From a checkpoint of a small transformer trained on Wikipedia: rotary positions, normalized queries and keys.
MLP neurons of a small language model. Each row is named by its layer, matrix (up: input weights) and neuron, and shows model dimensions 32-159. Each number is 128 + 32 x the weight over its row's rms, rounded and kept within 0 to 255.
After each neuron's rows, "fires after" lists the tokens most often just before its 100 highest values on Wikipedia text that the model never trained on. A number after a token or word is its count.

L8.up61 [ 95 171 164 157 171 141 146 119 207 138 131 111 133 100 132  74 133 128 124 163 138 133 175 108 150 156 139 130 125  91  99 117 103 157 127 154 127 111 160  97 140 104  97 158 154 119 212 145 107 205 116 192 147 108 117 120 167 132 134 155  20 144 143  96 137  61 108 151 118 135 159 146 159 104  65 105 104 163 153 184 115 140  88 104 104 133 182 169 177 114  69 108  94  70 154 149 119 133 154 136 119 205 114 227 145 134 102  65  83 119 156 121 101 108  84 147  95  98 114 144 119 156 114 127 166 140 118 108]
fires after: " d" 39, " D" 14, "al" 9, "he" 5, " th" 5

L11.up649 [164 102 140 116 166 113 140 118 207 141  75 157 140 161 168 102 153  92 142 111 120 152 169 156 195  95  69  99 191 171 136  92 131 131 116 178 134 120 135 116  98 105 169 122 179 116 110 111 128 133 150 165 160 131 173 101 138 191 206  69 111  96  71 167 132 144 132 114 169 155 134  97 124 108 120 115  93 122 129 140 168 162 129 145 100 156 178 134 139 101  85  58  87  81  60 170 150 134  86  75  85 140 151 128 128  76 135 131 132 110 110 141 109 114  88 113  78 149 165  83 168 187 128 122 111  96 125 110]
fires after: " H" 28, " h" 16, "ate" 7, "H" 7, "er" 5, "y" 5

L10.up885 [162  74 131 137 127 190  97  91 163 144 164  70 113 119 125 163 118 138 152 110 148 183  79  72 144 167 143  85 182 129 162 105 176  91 124 144  95 168  91 150 131 167 129 132  86 175 154 134 114 140 200 110  64 153 125 126 114 147 114 125 133 143 167 156 168 175 192 147 200 109 144 111  87 109 194 119  88 184 109 115 113 134 105 129 179 181 104 103 143 132 136 156 184 162 188 154 121 167 102 157 133  50 130 102 108 114 125 136 162 138 160 141 108  82 113 156 139 119  80 117 109 134  84 112  80 168 151 126]
fires after: " P" 14, " p" 12, "ip" 10, "op" 8, " g" 7, "p" 6

L5.up737 [160 161  99 111 129 134 152 172 109 115 122 128 152 137 140  99  85 125 127 135 114 131 137 104 142  54 103 142 120 150 183  65  53 119 135 125 106  76 131 172 144 103 148  92 133 114  89 116 151 121  98 113 179 119 127  60 113 169 127 106 125  90 117 127  87 137 116 101  52  68 118  82 175 146 155 170 152 130  89 140  94  83 185 150 196  37  98 109 161  84 148 133  94 162  98 139 218 122 197 143 114 100 114 137 124 159 153 170 121 102  87 151 125 118 100  86 158 217 158 145 179 108  90 159 157 116 170  95]
fires after: " w" 22, " ar" 14, "r" 10, "a" 10, "i" 5, "ou" 4

L7.up185 [117  19 205 146 107 158 179 111 151 157 139 141 155  81 164 143 103 132 117 216 131 134 140 126 151 153 165 127 137 169 120 109 155 189 196  82 122 140 136  91 127  92 153 146 100 128 111 155 160 173 109 158 118  90 102 124 120 196 110 118 103  87 103 193  98  86 161  88 131 124 104 197 120 118 101 185  86  75 114 108 105 135 117  73 145 150 125  95 148 123 148 133 143 149  75 134  95 123 141 199 139 108 169 107 117 160 114 109 116 189  97 136 141  93 132  90 160  72 133 169 172 117 147 139 140  99 161  94]
fires after: "ai" 12, "on" 10, " en" 9, "or" 9, "-" 8, "o" 8

L2.up47 [116  87 138 146  42 123 145 148 125 166 139 142 114 146  62 119 120 108 116 162  94 146 188 144  94 124  76 141 161 167 132 126 120 120 116  85 197 116 162 151 125 109 181 180  85 172 180 149 168 180 173 140 151 151 141  99 144 121  74 142 135 103 128 154 169 122 163 141  99 143  94 193 123 175 138 156 155 122 109 122 131 119 154 119 131 111 115  87  97 138 141  99 163 106 177  99 170 138 135 131 206 144 106 140 139 196  10 105 177  88 170 119 133 147 159 132 131 102 159 201 156 163 147 143 106 129 161 111]
fires after: " s" 20, " S" 16, " ass" 8, " T" 7, "S" 6, "s" 5

L9.up692 [192 128 124 143  58 182 123 118 149 149 157 142 117 130 122 120 158 119 125 136 140 130 138 108 104 130 113 116 158 151 181 178 175 177 147 134 180  52 163 126  69 113  97  85 151 104 117 118 121 132 142 173 126 141 116 190 141 109 152 109 102 189 116  84 175 132 145 112 179 105 116 122 106 104  55 104 107 149  97 120 137 131 134 137 169 192 131 169 108 111  90 133 140 147 114 165 148 147 187  93 120  86 100 221 143 145 108 120  54 134 114 211 181  95 105 134 133 101 157 105 148 160 133 139  82 138  83  79]
fires after: " No" 12, " r" 12, " R" 10, "y" 6, "J" 5, " D" 5

L11.up0 [104  54 124 150 167 137 140 169 187  96 183 146  64 235 138  93  94 110 183 124 145  80 112 117 169 162 129 149 119 158 109 143 149 109 168 157 142 145 129 165  84  92 143 145 116 162 118 144 154 117 141 206 122 189 180  98 119 113 124 105 125  86  68 168  94 109 197 123 133 109 147 151 110 113 150 111 123 131 113 101 138 108 166 145 119 125 163 132 131 156 183 159 144 108 138 155 103 153 121 146  93  97 127 165 175 110 203 158 141 176 119 136 157  98 122 168 169 120 114 108 154 171 161 132 131 164 133 127]
fires after: "." 22, " v" 10, " t" 8, " B" 5, " T" 4, " V" 4

L5.up85 [108  70 134 135 128 115 175 127 115 172 180  91  90 129 153 134 125 106 151 156 121 152 196  88 102  97  80 140 120  17 125 112 148 156 163 125 172  99 113  67 207 106 140 124  94 181 101 103  90 144 126  88 112 124 110 121 131 182  87 167 136 140 101 127 102 110  98 135 109 127 162 117  94 127 121 129 145 128 153 149  78 121  91 132 106 137  36 128 113 141 128 153 126 139  66 117 143 130 136  69 124  71 164 142  85 102  36 161 158 109 124  62 134 129 130 139 128 142 185 158 109 144 159 135  78 175 143 121]
fires after: "a" 17, "ro" 16, "el" 10, "um" 4, "al" 4

L10.up289 [158  92 177 137 127 120 151 153 117 115 100 138 139 119 110 150 158 129 156 163 166 122 182 115 122 117 116 134 107 127 185  63 158 116 153 105 185 128 105 120  45 132  88 152 157 128  84 154 158 122 122 113 199 132 144 177 109 151 167 144 158 159 168 133 120 148  84 170 105 172 101 104 162 105 146 206 171 129 152 143  98 172 110 173 194 110 127 124 151 161  65 134 162 120  24 114 169 180 152 140  94 191  42 167 158 154 130 152 100 173 112 206 101  96 109  95 126 195 134 159  61 106  82 105 106  79 130 105]
fires after: "v" 26, "l" 5, "o" 5, "ra" 5, "we" 5, "r" 5

L8.up921 [101 141 124 129 157 138 101 114  95 108 112 146 124 134 210 149 155 127 126  68 135 132 112 127 206 128  96 109 163 186 157 114 168 127 247 115  58 183 118 127  92 171 148 109 127 102 129 135 146  80 113 234  98 155 140 140  93 108 130 134 170 154  96 131 132 141 131 150 161 119  95  79 153 145 118 168 150 145 117 188 102 144 193 123 152 155  98  72 154 127 167  77  99  99 128 126 125 151 153 187 129 169 169 102 133 123 116  85 149 180 135 188 143 126 106 121 122 107 120  97 145 122 176 154 161  82 135 201]
fires after: " comp" 18, " part" 13, "us" 9, " Ch" 6, " p" 5, "ult" 4

L10.up864 [ 92  91 137 125 116 142 175 131 107  96 123  82 149  98 135 212 116 119 124 153 123 150 148 143 171 146  75 151 178 148 103 117 109 140 141  91 115 183 114 104 165  86 111 195 185 162 138 103 116 189 151 139 122  88 143  97 180 118 179 114  99 174 118 138 124 155 127 136 148 119 144 125 168 141 124 131 199 147 143 142 153 127 156  87  81 165 133 144 186 121  79 132 118 211 153 114 119 120 102 205 142 183  93 131  97  64 143 144 162 159 104 138 132 119 135 128 139 181 124 147 123 106 105 106 134 177 117 190]
fires after: "m" 34, "ater" 7, "o" 6, "um" 4, "ur" 4

L2.up593 [124  83  97 102 144 109 132 146 102 118 148  58 134 132  96  94 137 129 162  93 132 155 141 170 150 134 153 117 144 135 113  99  15 147 177 167 144 119 135 136 138 144 124  75 125 181 219 114 114 124 151 118  98 113 145  80 114 166 117  83 152 143 126 122 119 135 101 157 162  61 169 198  67 141 122 133 143  72 129 143 192 111 104 129  72 123 151 159  38 132 153 181 130 124 131  84 154 106 137 129 156  89 130 160 115 125 110 154 108 122 145 148 135 168 165 231 145  93 176 128 160 142 139 117 169  98 131 103]
fires after: " K" 49, "K" 9, "k" 7, "as" 6, " S" 4, " m" 4

L5.up846 [ 84 133 139 109 156 148 124 125 138 157 156  71 112  97 131 182  99 160 127  90 142 168 136  63 179 144 157 119 123 143 104 145 123  72 172 141 142 107 107 114 126 192  75 110 100 102  66 152 119 115  94  96 159 185 142 198 175 129  79 124 131  98 135  50 161 219 178 125 138  85 166  97 158 148 113 112 121  79  64 169 143 141 181 112 106 153  85 153 151  86 152 120 137 105 106  89 162 174 158 110 144 113  69 141 147 145 126  72 129  91 125 120 135 126  91 195 101 105 107 130  91 109 151  84 122  87  76 169]
fires after: " p" 19, "ep" 11, "op" 9, " P" 8, " Sp" 5, "ar" 5

L10.up243 [151 158 153 144 164 111 147 132 141 114 192 173 133 106 206  81 122 161 144 182 152 177 150 139  94 197 205  98  81  79 107 149  32 136 155 124 117 100  99 102 142 109 148 189 133 108 103  97 114 118 107 137  98 139  81 178 138 121 121  71  90 161 165 128 151 131 105 115 111 152  95 139 150 128  54 135 171  89  98 165 113 193 101 136  87 164 151 153  95 133 146 154 152 118 111 129 149 153 107 177 104 202 131 118 174 165  85  53 140 118 124 188 143 143 113 159 109 176 142 121 126 147  70 131 129 104 147 156]
fires after: " D" 30, "al" 10, "ir" 10, " d" 8, " J" 8

L2.up924 [111  59 112 118 104 133  74  70 162 185 135 101 104  82  88  94 102  68 101 155 148 175 110 143 119 134 103 129 132 109 126  86 154 119 113 123 145 140 112 191 100 115 164 157 140 118 162 116 156 164 164 164 173 173 108 137 199 119 152 148 130  99 152 118 162 136 126 163 133  76 106 104 168 164 127 149 120 167 204 167 124 185 170 118 132 128 146 139  95 133 130 116 103 176 145  83 143 122 160 143 165 131 187 174 158 173 100  71 106  43 116 112 106 142 119 123 134  76 123 110 146 158  81 145 114 185 146 122]
fires after: " s" 43, " S" 13, "m" 10, "um" 8, "ram" 8, "e" 5

L2.up537 [162 112 138 136 114  92 120 127 103  43 144 100  96  75 122 208  89 103 122  97 140 212 125 151 109 111  98  81  73  98 130 144 109 166 167 105 139 147 137 142 118 124 129 152 123 140 130 128 136 108 113 100 123 105  94 141 137 122 146 138 156 166 163 136  85  94 108 165  93 135 154  95 149 126 185 116  95  67 124  66 131  60 173 126 103 177  87  98 156 152  83 171  82 159 162 111 110 115 152 211 132 156 148 100  42 152 126 155 187  87 144 113 130  98 121 138 107 213 125 129 134 157  98 119 129 138  91  28]
fires after: "at" 16, "av" 13, "r" 13, "he" 13, "u" 10, "re" 7

L2.up727 [115 168 127 112 125 105 133 147  99  94  89  90  73 143  92 120 155 125 142 112 141 120 101  67 106 166 181 138 108 145 177 131 107 115 186 102 148 118 164 201 133 131  96 132 113 165 123 119 138 137 121 144 122 167 143 120 107 138 123 142 155 131 111  49 118 124 130 164  34 146 138 121 150 136 228 167 173 138 174  63 114 145 116  96  92 176 166 120 114  75 175 105 134  82 120 140 127 119 149 104  98 148 136 158 105 157 152  84 159 150 208 110 136 112 132 103  18 140 166 170 133 108 139 127 167 139 121  87]
fires after: "v" 32, "ad" 22, "ev" 8, "e" 7, "te" 6, "ig" 4

L7.up777 [106 119 118 146 164 147 120 150 113 116 201  80  96 139 134  80 144 154 141 111 109 164 110 105 138 124 130 127 133 178 134 164 130  77 168 134 161 147 175 104 134 214 129 124 109 100 181 123 114 107 151 180 167 123  97 144 140 104 105  64  99 147 129 107 137 138 123  13 106 149 140 138 124 106 140 150 111 104 130 117  87 106 127  60 190 138  98  76 116 159  68 137 134 132 106 126 132 165 117 146 163 112  81 103 118 105 107 141 199 121 130 109 149  78  81 148 176 124 182 111 118 142 119 160  88 154 141 149]
fires after: " P" 26, "==" 11, " p" 10, "e" 6

L7.up186 [130 148  95 143 133 168 163  95 147 191 171 138 119 110 140 155  74 132 156  92 139 179 149 131 130 144 167 163 165 115 141 140 122 136 100 184 113 137 132 125 110 118  91 110 135 111 102 129  52  70 143 245 104 129 138 136 152  97 107  96 153 103 139 150 164 104 160 165 147 172  90 107  89 160 110 100 146 144 158 169  81 183 166 112 128  52 111 177 147 106  94 119 145 126 101 164 132 168 128 134 170 107 205 126 151 143  91 150 128 129 174 152 166 163 192 127  99 142 108 155  99 123 159  96  93  98 151 152]
fires after: " f" 24, "ear" 8, " w" 7, " pl" 7, "ar" 7, " W" 7

L10.up699 [126 169 174 123 156 135 106 104 148 121 105 146 124 129 255 186 130 131 176 120 114 127 160 158  74 162  48  88 158 101 125 174  63 109  98 130 165 189 112 109 151  80 105 120 177 114 116  88 154 158  98 135 139 124 135 126 157 131 139 129  72 105 154 176 125 143 138 135 143 107 131 131 166  67  98 138 193  93 133 149 123 153 130  92 151 174 127 116 171 120 114 118 131 119   5 132 142 112 192 169 194 107 140 105 140 140 106 106 137 164 106 100  89 131 124  86  95 115  75 129  75 153 105 107 105 118  74 120]
fires after: "y" 15, " al" 13, " Al" 12, "al" 9, " to" 9, "or" 6

L2.up720 [139 122 159 132 121 142 153 163 161 142 136 110 112 143 164 105 174  81 127  96 168 145 208 120 104 163  71 151 136 159 210 101 155 154 127 108 145 135 174 114 193  39 102 134 121 132 201 120 115 114 123  83 170 137 108 112 129 123  87 108  81 138 165 181 127 108 220  93 161 121 174 169 140 209  95 153  81  97 119 117 150 144 124 124 115 134 153 102   0 126 110 101 111 121 134 146 116 103  88  93 194 129 134 131 152 162 128  62 152 110 103 104 175 142 145 128 104 105 137  98 159 126 123 147 138 174 138 120]
fires after: " S" 30, " s" 26, " B" 7, " T" 7, " P" 5, " b" 4

L2.up545 [168 145 207 170 153 114 128 148 146  58 151 146  71 114  87 119 119 115 137 108 133 117  58 141 122 124 137 118 102 142 150 111 142 126 142  78 132 114 117 186 105  90 179 172 136 125 102 110 149 135 178  75 123 128 111 153 126 118 105  99 160 144 132  69  54 115 105 148  56 123 142 107 162 134 172 112 122 133 113 120 142 127 155 155 179 137 164  91 150 194 130 117 108 144 109 122 157 179 170 135 120 113 136 123 147 174  92  89 137 168 125 152 131  87 165 129  94  78 125 179 140 111  73 112 175  62  91 129]
fires after: "v" 29, "ers" 13, "av" 8

L7.up3 [181 175 138 159  87 149 140 128 121 178 107 110  68  96  58  62 135 130 143 156  87 146 144 187 144 151 133 125  35 163 111 143 169 123 141 186 211  63 128 149 122  92 145 163 145 117 109  77 169 129 131 107 128  93 104 170 158 123 158 166 124 151 120 163  73 113 219 123 135 132 159 126 144 158 153 123  89 141  73  69 135 115 104  90 129 139  94 174 154 175 102 160 131 133  54  91 120 136 171 158  53 125 128 163 152 171  99 114 119 131 114 172 149  90  88 131  39 129 107 161 155  80 131  82 129 136 127 129]
fires after: "d" 23, "ed" 17, "ad" 7, "el" 7, "a" 6, "av" 5

L7.up441 [163 113 106  77 191 114 111  98 132 132 122 139 152 136 108  73 111 140 190 183 141 147  99 138  81 112 154 157 128  95 177 140 172 133 131 146 190 134 123 213 158 132 154  79 164 153 146 149  97 149 166 134 130 212 142 150 136 148 142 161 103  88 113 117 169 160 119 107 199 139 141 147  92 118 123 167 155 131  93 148  93 111 163 148  88 153 158 194  72 131  53  53  64 138 134 165 145 106 131  86  97  90 148 160 162  91 164 114 128 167 157 134 112  97 138 124 190 131 158 119 104 129 139 120 126 141 145 144]
fires after: " on" 31, " in" 15, " of" 8, " |\n" 6, "ed" 6, " at" 5

L12.up624 [119  77 161 123  96 102 107 152 129  83 138 123 111 132 108 140 174 121  84 103 111 119 130 111  66 117 138 150 175 170 138 125 127 100  91 113  31 115 143 195 107 142  90 108  54 147  71 114  86 153 166  81 119 103 179 131 105 145 110 103 149  93 143 117  93 180  95 127  97  83 127  89  99 125 158 119 150 110 134 119  92 102 113 117 155 124 137 145 138 127 102 154 155 151 116 117 114 186 143 139  82 105 158 166 102 158 160  88 141  95 116  85 141 125 168 107  89  58 115 119 122  87 103 149 168 150 112 138]
fires after: "," 23, "s" 8, "ers" 7, " cont" 5, " but" 5, " ev" 4

L2.up417 [146  75 129 127  40 123 126  48 214 159 111 105 153 249 107 124  69 115 134 137 171 129 147 119 168 103 145 128 138 209 125 125 161 144 162  95  72 144 140 117  97 111 146 125 125 102 152 162 139 103  85 123 127 161 101 119 155  95 116 110 150 164  54 108  83 153 125 155  87 109 155 130 111  99 131 134 136 159 141 119 182 140 169  94  93 133 163 140 106 140 105 143 156 120 154  80 157 130  99 201 120 137 133 138 164 113 132  65 143 144  99 123 146 115 128 138 135 127  78 184 169 132 145 148 106 147 155 166]
fires after: " t" 29, " T" 18, "T" 8, " cont" 5, " M" 5, " k" 4

L2.up890 [ 75 164  92 126 121 166 147 121 206 120 125   0 146 117  90 116 114 131 150  86 132 157 100  88  95 117 106 147 145 135 133 124 157 137 156  67 103  88 114 177 146 123 118 191 130  98 174 168 179  61  77 119 149 112 141 117 116 141  93 117 147 130 115 126 176 200 162  73 124 146 151 124  94 120 144  96 121 172 110  77 125 127 138 147 132 132  96 123 110 130  76  95 129 131 132 137 159 124  99 160  96  68  73  97 132 159 134  70 140  54 119 160  69 124 100 139 122 125 112 128 131  82 144 103  88 150 149 106]
fires after: " P" 21, "et" 16, "p" 12, "ath" 12, "and" 11, "og" 6

L8.up816 [122 124  84 170 121 136 151 112 116 167 119 137 131 128 109 110 102 119 147 109 104 110 157  88 110 142  92 137 153  75 166 158  97 152 119 103 178  92 128 125 118 113  76 131 104 108 121  62 118 137 145 148 115 153 112 162 136 129 129 103  69 151 157 189 130  95  97 151 139 124  94 180 128  39  94 161 115 103  20 143  93  60  57 102 162 163 105  86 114 125 106 146  78 121 134 186 106 110 163  70 132 159 145 190 170  87 118 171 112 141 122  92 154 125 199 151 121 101 133  44 151 117 112  57 112 119  76 131]
fires after: " cl" 24, " Cl" 19, "l" 11, "cl" 7, "al" 5

L2.up814 [143 147 143 119 106 154 160  92  84 117  92 150 100 151  84 143 107 146 182 154 135 139 107  70 144 109 134 124 109 171 105 120 145 163 118 129 194  87 114 141  73 147 169  82  77 113 128 104 111  91 118 173 176  92  91 134  93 132 131 146 152 105 106  60 104 170 154 153 109 147 157  97 141 126 165 140 139 105 165 135 157  87 117 123 140 128 149 115 132 161 145  71 130 211 157 116 179 116 171 131 159 166 124 105  70 141 111 163 169  61 118  63 171  99 105 145 113 212 111 168 141 113  62 151 134 202 169 115]
fires after: "u" 15, "r" 14, "a" 14, "i" 9, "e" 7, " O" 5

L2.up917 [139  63 176 125  96  90 127 133 208 108 142 156  96 178 129 136 136 110 156 122 137 143  45 129  98 106 126 127 166 116 142 169 177 148 178 178 102 172 128 141 124  85  98 118 101 127 123 121 103 126 112  80 119  66 151  97 110 113 117 132  99 126  43 147  70 152 152 144 148  80 137 183 142 176 156 149 137 131 123  70 143 155 129 116 109 166 168 198 125 168 128 122 131 106 160  95 113 119 136 158  90 169 126 139 141 121 183 107 130 150 102 117 121 113  97 180 101  99 107 126 152 137 143 121 128 148 143  69]
fires after: " t" 44, " T" 28, "ele" 10, " cont" 6

L7.up684 [171 119 123 156 136  91 117 167  94 127 138  49 104 168 118 170 129 125 131 136 110 124 129  36 129  98 145  62 129  93 192 172 143 157 127 152 105  85  61 101 170  79 141 108 144 134 187 145 140 164  96  99  81 111 182 145 137 117 142 159 109 163 114 137  72 137 126 139 155 155 152  72 115 102 118 138 145 108 118 139 116 142  96  69 106  73 136 102 136  97 154 124 125 192 160  94 167 101 150  84 148 159 163 156 151  70 123 156 131 144 137 112 108 117  85 122 121 145 156 167 147 122 151 110 132 131 148  85]
fires after: "e" 25, "i" 15, "a" 6, "ro" 6, "en" 5, "c" 4

L7.up599 [160 143 136 142 147 146  60 118 154 133  92 133 134 109 131 114 124 138 118 108 171 109 111 102 157  98 138 126 189  71 113 106  95 129 133 165 133 124 128 146  83 250 166 108 106 125 100  96 129  95 146 110 116 171  95 219 185  92 233 126 141 150 131 121 109 107 152 158 158 153 119 147 143 124 134 106  77 117 109 123 151 112 143 181 162 105 109 212 149 151 159 183 108 138 129 162 140 110 150 170  89 103  94 133  74 122 149 159 148 113 136 134 118  85 108 179  76 142 140  86 135 130 129  98 120 106 137 148]
fires after: " comp" 29, " ad" 10, "p" 7, "om" 7, "og" 4, "le" 4

L8.up263 [139 122 164 139 110 135 176 185 124 190 133 147 122 208 129 109 130 119 149 154  98 141 115 109 134  76 106 141 160  28 133 141 129 182  87 111  96 158 123 132 123  70 103 121 165  48 175 157 103 120 173 254 142 101 173 121  87 142 148 109 126 138 152  39 125 125 124 105 110 133 139 177 134 102 135  95  93  79 127 121 122 131 125 132 135 133 113 141 117 139 160 177 180 105 127 114 119 136 141 109 149 127 135 108 110 122  57 146  79 105 102  99 146  94 128 127  96 143 114 139 117 138 132 185 129 139  57 179]
fires after: " l" 16, " y" 10, " Y" 9, " res" 8, " d" 7, "s" 6

L10.up784 [121 168 144 131 159 160 107 127 190 160 125 121  82  81 212 191 160 133 168 123 116 152  85 140 108 111 171  84 145 152 146  94 121 126  95 124  95 130 158 102 163  99 144 103 179  96 112 132 163 129 170 110 126 166 147  87 109 152  97 132 103 129 145  81 152 130 122 179 119 145 153 119  90  62 138  98 159 147 151 145 112 128 119  74 159 162 142 114 110  90 145 130 135 130 149  89 122 137 130 130  92  99 134 104 135 103 143  39 148 169 114 176 146 140 180 186  70 140 104 100 137 152  47  94  74 124  73  94]
fires after: " L" 14, " P" 12, "al" 10, "N" 8, "y" 4, "u" 4

L2.up475 [143 152 146 161  85 146 104 102 105  94 102 111 168 148 173  98  91 119 161  76  95 112 138 111 127 120 105 193 161  93 134 113 120 123 141 121 131 109 161 108  88 119 148 120 108 154 153  72 165 148 101 127 122 189 145 148  92 142  99 123 127  84 127 137 201 169 169 113 108 148  53 105  72 127 123 140 180 125  85  89 135 121 134 118  77 140 111 170 170 152 148 151 132  90 143 127 123  67 109 136 117 177  69 131 169 138 138 134 134  94 106 119 157 156  63 102 149 130 151  88 143 157 104 166 133 179  63 166]
fires after: " c" 27, " C" 26, "C" 11, "al" 6

L2.up133 [136  55 140 164 120 108 125 135 222 132 140 135 188 179 148 127 140 126 112 111 154 114 137 189 110 144 141 205 156 127 154 166 112 123 102 162 149 128 117 126 131 148  92 144 164  82 114 140 166 153  94 124 126 148 103  87 199  90  98 112 145 118 154 130 129 119 182 104 121 129 143 129 103  80 117  41 213 127 149 110 133 171  94 173 153 128 120 192 104 143 140 116 114 213 164  57 122 127 159 126 118 146  89 145 146 117  74 147  85 135 151 140  77 133 132  99  90 114 126 148 152 167 127 121  88 129  86 171]
fires after: " d" 32, " R" 25, " D" 12, " n" 6, " M" 5, "R" 5

L9.up754 [102 115 131 161  99 127 139 120 183 143 108  94 123 157 184 127 167  55 189 118 123 147 146  91  78 151  95 114 105 127 104 162 181 164 161 156 162 124  97 126  90  93 154 120  70 147 168 157  94  88 203 118 147  86 176 118 120 179 198 106 180 102  77 145 146 158 111 132 199 125 181 142 128  77  76 119 100  82 126 118 106 151 107 104  99 181 154 115 159 105 154 120 119  67 126 147  66 116 142 178 134 115 120 120 107 100  93 145 135 113 137 125  98 138 159  98 124 179 148 131 173 116 208 133 147 134 120 156]
fires after: " h" 14, "H" 13, "or" 9, "ate" 7, "y" 7

L5.up376 [149 100 105  80 173 100 125 100 107  95 134 162 101 191 105 140 131 153 154 142 141  81  94 136  97 135 113 182 114 149 120 145 102 115 123 115 136 105 113 154 222 132 124 110 139 171 145  45 163 202 120 120 168 121 107 123 119 151 105 151 129 119 128 144  80 116 167 153 146 173 130 176 144 153 134 156 253 189 128 130  71 107 167 146 153 134  96  86 137  99  76  90  79  96  33 125 118 128 103  55  93 128 113 109 171  46 141  89 220 173 130 104 116 125 100 121 127 105 127 129 125 172 140 159 176 111 133 118]
fires after: " New" 40, " In" 11, " in" 9, " at" 4

L2.up162 [147 128 113 119 173 124 101 149 116 163 115 118 109  83  75  88 134 182 174  82 110 151 131 192 205 165  68  99 161  94  83 120  73 162 132  92 139 131 142 127 136 126 181  89 126 121 156 165 137 152  60 202 150 125  98  91 115 189 120 154 129 130  70  66 158 134 115 158 113 132 157 126 105 139 169 174  97  68 100 161 175 114  83 105 116  67 135 156 139 108 144 206 169 109 101 115  99 142 127 155 109 117 183 126 150 155 149  90  92 131 163  94  98 129 122 112 159 123 142 132 141 161 149 189  72 123 139  21]
fires after: "z" 34, "k" 27, " K" 26, "ak" 5, "ok" 4

L5.up824 [125  73 117 110 148 123  71  77  82 141  99 115 105 172 134 123  76 162 107 126 130  58 113 106 160 103 141 135 152 119  75 106 118 105 135 103 187 134 115 152 140 126 133  99 178 114 105  75 165 156 142 198 146 176 118 152 147 162  75 108 167 122 179 115 123 170 140 162 139 132 125 139 155  98 100  96 158 162 113 153  76 129 122 119 205 124 102 108 188  60  31 176  73 217  93 141 150 153 114 112 168 167 105  97  64 164 163  99  95 134  94 155 109  98 116  40 147 114 129 144 133 145 133 127  96  81 141 150]
fires after: " des" 16, " bec" 10, " as" 9, " w" 9, "v" 7, "om" 7

L2.up302 [144 142 129 119 154  83  88  64 105 154 130 158 140 134 125 148 114  92 139 112 172 150 103 122 152  67 125 166 118 139 162 147 181 140  97 129 129 152 112 154 144 162 158 177 142 130 175  55 129  84  81 157  94 123 107 133 123 103 121  93 134  80 132 141 169 197 167 105 104 121 121  90 100 124 113 151 139 105  76 132 148 133 102 112 114 173 198 178 151 147 127 171 126 131 130 138 122  99 116 140 109 110 150 159 115 124 128  88 143 136  91 111 138 118  19 128 127 100 145  86 150 127  82  90 229 148 180 164]
fires after: " C" 23, " D" 16, " H" 10, "C" 8, "D" 5, "r" 4

L10.up138 [147 114 125 167  80 177  86  61 180 137 109 103  91 156 137 121 165  62 143  61  84 141 131 143 155 105 162 176 142 132 120 114 139 145 148 156 114 147 140 168  95 104 143 150 163  85 160 161 177 178 131 117 121 157 175 189 133  79 132 144 137 165 106 102  95 157 149  80 167 128 150  80  79  58 117 127 161 127 153 109 127 104 110 137 168 168  77 122 114  98  90 149 149 165 135 130 158  70 120  98 147 146  84 166 120 115 105 140 122  59  97  67 135 113 166 147 117 138 137 130 144 175  95 107 132 104  62  80]
fires after: " r" 25, "R" 8, " R" 8, "y" 6, "ran" 4, "ar" 4

L11.up494 [ 98 145 221  99 139 161 134 172  96  97 130  67 151  96  87 138  73 164 143 134 146  96 102 173 137 165 107 151 144 137 133 122 143 115  85 116 131 199 150 125 122 183 141 105  84 111  89 138 128 137 148 116 134 189 111 225 141 138 130  76 138 138 147 118 141 115 149 108 190 168 125 128 179 154 138 127 130 154 118 166 139 118 205 156 145 113  67 111 104 126 118 164  77 147 131 171 167 145  97  92  82 147  71 140 124 110 128 121 155 130  49 148  81 126  86 149 102 123 119 162 161 110 107 101  84 178 112 179]
fires after: " comp" 18, "p" 14, "ep" 10, "oc" 5, "ar" 4, " and" 4

L2.up321 [132 134 123 177 124 119 113 133 119 152  76 118 128 188 110 126 139 124 144 181 130 103 101 112 155  77  98 112 113  72 130  77  74 164 144 165 127 124 125 107 147  88 136 203 118 110 102 117 142 103 132 152  88 123  85  96  81 140 135 132 101 125 149 102 116 145  58 118 140 112 125  88  86 167 121 146  87  87 136 112 180  74 130 128 144 121 187 150 148 115 123  99 112 132 138 197 168 145 161 188  91 140 106 125 139 159  91 136 121 132 124  90  98 117 121 154 150 207 102 140 157 155 117 118 115 156 122 120]
fires after: " w" 20, " wh" 19, "h" 14, "al" 8, "ou" 8

L11.up837 [104  91 198 134 135  93 109  85 119 198 161 131 131  90 164 133  83 100 102 170 113 135 174 165 105 112 118 174 139 156 115 150 100 104  96 145  68 128  94 151 128 145 140  72 117 166  75 180 112 123 137 135 122 116 150 131 134 127 173 128 122 120 111 120  85 114 159  60 164  92  68 152 135  76 185 159 138  95 103 142 102 125 154 123 112 164 174 159 179 152  87 157 190 118 149 154 163 125 147 186 108 138 214 167  74 128  63 153 122 131 123  77 115 141  92 100 117  95 165 108  67  79 119 106 116 111 144 112]
fires after: " de" 23, "-" 14, "or" 5, "ong" 5, " in" 5

L8.up685 [120 121  38 112 143 160 147 132 141 135 107 130 134  98 147 189  60 132 158 142 117 156 119 123 122 153 135 165 166 146 149  75 171  95 114 145 115  65 174 143 131 217 119 135 139  81  95  95 139  93 164 188  83 135 115 131 140 123 112  62 154 127 121 148 131  96 169 126 129 140 159 194 105 104 112 128  90 146 111 138  47 152 140 121 190 158 134 105  69 160 172 157 104 170 117 146 134  97 152 152 144  92 137 117 176 163 165 122 152 115 164 131 101 147 205 163  83 109 119 134  96 127 153 162 146 123 125 157]
fires after: "ar" 17, "a" 15, " f" 11, " P" 10, " Ar" 7, " Car" 6